{
  "n_layer": 9,
  "d_model": 896,
  "n_head": 7,
  "n_kv_head": 1,
  "head_dim": 128,
  "d_mlp": 2368,
  "vocab_size": 8192,
  "activation": "swiglu",
  "norm": "rmsnorm",
  "norm_place": "pre",
  "norm_eps": 1e-06,
  "positions": "rope",
  "rope_base": 10000.0,
  "rope_fraction": 1.0,
  "qk_norm": false,
  "attn_scale": 0.0884,
  "bias": "qkv",
  "tie_embeddings": true,
  "parallel_block": true,
  "init": "orth",
  "init_std_qkv": 0.0209,
  "init_std_o": 0.0,
  "init_std_up": 0.0209,
  "init_std_down": 0.0,
  "optimizer": "adam_variant",
  "lr": 0.000328,
  "beta1": 0.9,
  "beta2": 0.98,
  "weight_decay": 0.61,
  "lr_head": 0.00443,
  "grad_clip": 1.0,
  "warmup_steps": 266,
  "schedule": "wsd",
  "decay_fraction": 0.751,
  "decay_shape": "linear",
  "final_lr_fraction": 0.0,
  "batch_tokens": 131072,
  "seq_len": 1024,
  "doc_mask": true,
  "train_tokens": 902600000,
  "steps": 6887,
  "dataset": "wikipedia_en"
}
MLP neurons of a small language model. Each row is named by its layer, matrix (gate and up: input weights; down: output weights) and neuron, and shows model dimensions 576-671. Each number is 128 + 32 x the weight over its row's rms, rounded and kept within 0 to 255. Numbers have three digits each. A neuron's up and down rows have the sign that makes its largest values positive.
After each neuron's rows, "fires in" lists the words (lower case) most often at its 100 highest values on Wikipedia text that the model never trained on; "fires on" lists the tokens most often at its 100 highest values on Wikipedia text that the model never trained on.

L5.gate783:143117077152128116124082138169111058133086125107182124068161160170139182099115141147101153105083126161094132142121141146155119118076103187189153128177107129126104165063080124112118100144099186100132133134158112188098107121118142135178114134101174162090094102152156100109095165181100192103
L5.up783:100132157137078127105093118147097126069097131109192168120141117117185156094143054120153168105135121144169127140142108139120155116124162096108158139136072139102171098106111115101152088075153161152127102153164087147102105111175149140106115135151154117154145106150157119122081105126112166105
L5.down783:160146122155111148114155129098108121100100112139067126122169141114067127135167161082151071122097178107113144116069133088166137114144139130155113137161087092103155154143098178172149131197097125149136169065116176143108114099130083138157165086163122122126082154093147150144170110140107057134
fires in: "to", "i", "we", "for", "peers", "hat"
fires on: " to", " I", " we", " Ha"

L5.gate1717:173142138138170108122148120154141091098100150161102142147098135139127114097202121136110130088132175133181170172122147130168115107143055108147101109114168196105047136135099143119094155087156111094151118142124171149136164170184076103161155068159149080103205194130118137133102132157080103146
L5.up1717:115063126108116151091111121155133153080140119179165098195142137131176068097168104126112166175120133172154141145129174097110131181119108091168152143142122060163107166141124127100166049122108120099104128151100140107104168105138153111203148097094097173116183100102083151055107162120151138128
L5.down1717:143152118083171053096132087096041157198108189082136124110150167121033119094043081097103117135113106114120150153137108147116166106076173106127110141161135134152204115138088155110105117110090161100095113155142089164143116118139108140123072151113176087114108129128168115127122126115134135111
fires in: "before", "until", "when", "at", "after", "where"
fires on: " before", " until", " when", " after", " where", " at"

L5.gate1850:100086124157137158186092135156109151111147061114055157115134129074113102098216111084146127196172099104092100140130137132141134127141173151068109115100107083120058144216063110161152063103073082089040161120095163137111111088132168132043182153136141182142086150107094146094139134100087174080
L5.up1850:110145107101175152163080168129127095119143137159091092119119077162110173125138087078153083174124145154136151086141111110111144134123166144062137096119148160182111089168101048177150091077105059101127149100065110130069180076168088091092117092145155168133136195135057121143115125096121119097
L5.down1850:123086151173160131118084149087134147080160090171126120127117101107141144138185075138157145155143125126104167162120136117121167119133145118134152088094116183173161137239140110184137115103090099065084062168102122157166107120146107120095139153129149141147093144116100117133118135142078133121
fires in: "after", "to", "during", "following"
fires on: " to", " during", "ing", " After", " following"

L5.gate189:156108158156088149131116166083126200136099134192124178186129115065129112143108136087131110120090147190200124108150143133163074154091135143167121157137147028128131130043142130118165139146111173163151051121127058065147132169085122135163118132094168110137179158092131123091104097104163107096
L5.up189:241068135103137112151133124155119117157147174142093167120155136138200129087151179159134150168130113172126094123078124151116132113193093109133134103188151131078111078108118174160136114124104110127090129151114106119165180087111101123089189082130092159123169121177128140102103147142147153123
L5.down189:152096155172116122134114141119184142199206112161132111122079100078138203147121137094138128133072117097193170150135122092141166135127109129193089169161128107121130172045085131188110153160133145077095114213145103102140119140096139072115170106113143180063138136140125096113088148076101099109
fires in: "with", "has", "are", "have", "contains", "of"
fires on: " with", " has", " are", " have", " contains", " of"

L5.gate953:087145079114123114124102122155123036110156135135154103121104142197064157142098084104125088119196168128114078115118114103150116169119147135102102139049115121096102155203102137137171046163137175097115130136161182136034159106121172083133107122153144135101172054095141096078096141173127101138
L5.up953:101129098106131128103180075122087152171102151133111077140113147201126099135127101100071105160175105103136119151170107147069123098148105164103125148141062112148130161121158144069115138136091115180152202114149081132054119149124137068121159135178134107188118128200093141095100173107146161096
L5.down953:106074097160130134127130200114166156059157145132150129151121143119155116147168110177134158094172150188131090141039124159124158152133190157107159111097170109115133098127098102151171099123131171040096080131098150135159114090143126183132128144168191113100118143103106035214091091158082147113
fires in: "the", "this", "of", "other", "that"
fires on: " the", " this", " of", " other", " that", " popular"

L5.gate150:127135092164156138153158135093109166198182135158130145193072197113170117144143159126091180143147086078152126086122076069177104154131127155161173105119091107114156167060156162098161111158114123095118129107127183131187136122114082133181148122189145143084127147104100128177113139073134199131
L5.up150:126149111150137101104179158100093111140151101102126137136085132114141097166147105184118072090138112106118158154084132100121119166156097084178178122126127122193114076064100145118138142056113128134099126127125098173174118139149079121121120126140153162182115098125099136163123116150152182113
L5.down150:140124162107092132196149073104156099141121175087151145120176117142070129181221148102148155157117131166159132077159079198103142117103145112111092150181095137106166165087092123116122140150166107100115169135147123157127216101097087122119132122129139116157177163092154145142196136062110139113
fires in: "in", "at", "of", "when", "after"
fires on: " in", " In", " at", "In", " of"

L4.gate2131:137142125128143124151110103106104145143081065121094144131116176120142130106139139145087172102183105120116108128095088130159150112086102087104178114132089129112168147139156144119176135117114144073123174104126160167126106160129132148197133170126132111134130133158086088204096162104145129060
L4.up2131:075125103087126189079072092175112130069114142129132102093103146186145133109149173180128141113105178108143172146105144148150080130106163076139118127136161110110135175126192163181108136124169098157083111146156116082116144135047109084104097127160139167151167133084131145125099099116105109019
L4.down2131:144110193168071072150136187125202099128133170185116165134128094088118102130108140116097149133115104148149072115136150115170143173110137116111135122130151117132149112162082085099146135133085128099152111144179125106117165086211155109127084106133162127160086139149143146172152152119051104183
fires in: "in", "inside", "indonesia"
fires on: " in", " In", "In", " inside"

L4.gate2157:150211153139138090148093128156120102097065146183139076136117139104183183106111163153118181115116153157133085142110062132114174153153131165120116077153041093108110162115174113130098096133151106151098140183128059087062131178105122110119150128122165080110148123070112153135136149105087123171
L4.up2157:116179083092145087071163154154113128133098089122125030141078090067133131139142152118163155130150187133165113150124133095108131092159132134170140108150145094108115185123147098126091106146114102104133172153149187180100103106129086149144152061177167149110108150208094111144099163143124128136
L4.down2157:128064221209118131185133099127134132166136168155125142128147181131198116111134084128122123114131106155093093139101094183175194162089145153119127141109126159093149083121119097060152150132130146146076052113087087075100131141160146102057089147062119112166142157061082166138176136120115131145
fires in: "the", "of", "s", "on", "to"
fires on: " of", "s", " the", " The", " to", " on"

L4.gate1651:115174150121155153108155189137102179160093155146152215102084153098139156109175165149156174186191064192105120076133106119104094099206098125134086111167098121103089126095159164146166124073099133133113118128099158072080122126156123166123120091118151090101151134168160150110105187125126165059
L4.up1651:160192107118172108130075160139150093104125129151132136118140145121160161113131074102157138135109149068144080140130114165048142157109169119113130100141051127108139171116101131138071109153120160168126108106137067134111108161113128172133164125116161129111211126148110134088143138101123130163
L4.down1651:171120136126102076176162137171113152110119120134186092076112177087132121182119137155169125111098178158146152168057090104155118149115105149103106146081122133126145118151137085100182074124114170158094122162120120065132094197132131080093095116099109121160172147165089141139109115082150134086
fires in: "s", "in", "the", "a", "du"
fires on: "s", " in", " the", " a", " du"

L4.gate2062:080070135104113161111199169114089124162079113184138124077142093047181167165164155135153110155140124146088129113142070072128176132141145179071145128082134145125177121143169102104124093125038135149128134054107101104123062114138164114169115109119128090135193101119088094111122144121107122173
L4.up2062:075187166110131126136087161117140146145103075124141151141130085059142070136091137099126159171087089143120135160122133132157165144098118176126124143124179134141121123142137142140126148094142147142150127070138102108125063085125147105137128100132202130087141151162125152145128143154078122172
L4.down2062:177131147105159078144192160146142148137095132169130094122097110116133171130148132167147119153137151161134134126153094103130119168104158157110157157104117132163199107108171120112104100162109096145115143093091147184129123174154191113144158171098160088142119113105080152106152124104130103124
fires in: "of", "for", "on", "cultural"
fires on: " of", " for", " on", "ural"

L5.gate314:169138105126121082183120148084139142092098130168128125057108125105112194134112152192171141119122149142145087099089153090082140094164115123144121116172114088130136152139079095132174090116122201119157097144172092126112172128139114117059143154135086158192131134081172146093178148096117148088
L5.up314:143113093131098130106144092133135070072129064102118029072174063144125094169134112179134113174139092097159134135158140099131083119108106152138119137114137079151160135117155167147135133113077159174158113098130095168055117139134123204168094089181075138187107121107082115088137084147144178098
L5.down314:130131107115164180193118190152122189134125107189130142145126125092144110164114150191157152124122055139138137172093121132115097139203150106102127119163132166149095110136097099152141128114106141124147137117135167101128170118136096098149152214167165110095183131114148131096131144064127098166
fires in: "was", "is"
fires on: " was", " is"

L4.gate1260:175081081132125164105152103098129175132154129100154144122141089150168127105142111115157130133161135132096164171129123105127148138127138119100125155099126146150098141149160100154110092182157092106100118154143138164143185178167084125175204158185146155164129134125132135132114148145053064167
L4.up1260:109118090141160142141201152120152140091124184101138186122128102141104106036133123117136131136140126100083166024119187112105126131147090152107136169127137171104122131151117109144196165119084124119075175112146142126115136119131123128148131105183126104109173113115136087153131116059120125137
L4.down1260:156132062164181103130066118118141085125089156105143073085102110110165148185126114148152150175177089207088104184161045161162126154102130095089080060130134150157128190139124134079126038103163078109142104169090105166151160140136139119143132139095142154127069197156127122153159150092072114081
fires in: "when", "while", "where", "following", "by"
fires on: " when", " while", " where", " by", " following", "ing"

L4.gate850:156127102160100075147134107152082144094100108138123110088129137156104128143057093139153150130101134112174112124113146114135124150178143088158098110149141144140065162114099109108167081173134151131167138116140148103163138094158113220138125116095109143123141089066089177117080169000130178088
L4.up850:080109128161140090117092116143110183090175101107101109103150085123100149153077113115116127159097125109080140112171111082138126136148136107155124146172122149128069136134166086105130062141103089119216164152152167155126150190080098184096189151154114162180140088070126111106094147030108181081
L4.down850:111122101141157130158113188118097143172145125150159178102156109132071144193111166114200123140121142141107123190068147098145099176162110116110134138107127123088098140128165072143081111111139145095157113171172156107161163105084068149168174073077114116146156138116162158129105087107082131126
fires in: "is", "are", "was", "were", "be"
fires on: " is", " are", " was", " were", "s", " be"

L5.gate839:131148219185125135158105116162158108116083171133153145082131119114078091142156122096158147140072150119127126144155130154089121122166157096131106124091168130104104150172126163143171137151113164124139140162076134140059078117129159114135116115170116150108152166108201145091074106133082065134
L5.up839:124091146134133162134125159097124117112136163177122106161166109101143126148111179156096123173115132076165119150133167097142124132119094096083087195112211080113084138151062086167032160122184136100156115050119130114131113055141101137101109121162138132146160134144083125105157203134105145064
L5.down839:129098142120151120146141097165133096117109131117151120110113111118084135090124124176140080126123117174154132168108075094102117161143125177120091121110143088123138131121120131142104162116138141179113087174080146104145057161111177166114106128126084160206144136166184086135111096174112109069
fires in: "and", "a", "with", "an", "year"
fires on: " and", " with", " a", " An"

L5.gate2285:077166080094025132105158165115198104062161197119042119094156115126169126124095115189124119163106140161124151114084123114125119126136139111060163121150140120110120080188118164167132109142059207143084151116130146126142122112155161092098111167144177161089085124191159081128150103085103161107
L5.up2285:100128092055146126182121133185125125122150084148104106109114078120129173119187158107133088209109108135122176149129108082104103130152131152090106103091145153132096125166150044158142124150120114165063069087098142148139077070136144087119139143158072117112128089104110131052053174117092143115
L5.down2285:107148124152096106096153150164112135143157094107147167116151102150103104122185130164107125138164117103113138114140165181121123113103184093139148168155136148143172158140158125136096188106101164090150153119164163115106168128126112137103154105068180122153104119133123118193173151131163118094
fires in: "after", "ii", "before", "i"
fires on: " I", " After", " II", " before", "After", " after"

L5.gate497:154158153186061135160151143106131122118122078141125168115090175060184116110187186117064153114134137124164100161099107132139127129120139132135160132140113157120133093141121150103136146124145124111086097107148119126133159132156117114081157169169097234128187152182080093119126126185135053114
L5.up497:157109089133120104162111144156170145162132150164124156165095175151126125137151081107089123129132127082127174082143074157215155124146106101016145144148117107154195134140098118114122121140135114105100135165137066088122120122114097140100128159140156129156113109161109151075160146108135130085
L5.down497:106120138062108137088148126185112132087149130069126105066132126102171154164119084146176139161154173144144146117092136119077130140151126142157153111103132135118091140139185158173177092051117155145127144149117192108111149126157158113104111093104080154119148137122119133157124154118108122113
fires in: "but", "however", "although"
fires on: " but", " However", "conf", " although"

L5.gate2000:149095174167113103141123154095139152085172170159178116120124117114151131120132107128170135122113134157158108138119151142168128192145148136124134095135157098119096134157153126085142119146114137087163138113112124134145104134146112169148068160095122193097157130102080125094105076108184157151
L5.up2000:155111162119153151129105140193142142111067131123119131153133052141129079136096158093174139114144164094148166105112140164097112094128123124120137136066173121044153147102113115165131084080070185097128125110175129143161162105175159115097102130147135158107098169189103131150152104160114108140
L5.down2000:150066130135137084114121219121122131128141130128111130134096153106171138142200169181121108142147136131124128133146148103113110180153128143150163086178096081136103168198103151140121123152148100109143137181084071111129109111143105127212099109151134091153167091067123105074094138072126117135
fires in: "with", "part"
fires on: " with", " part"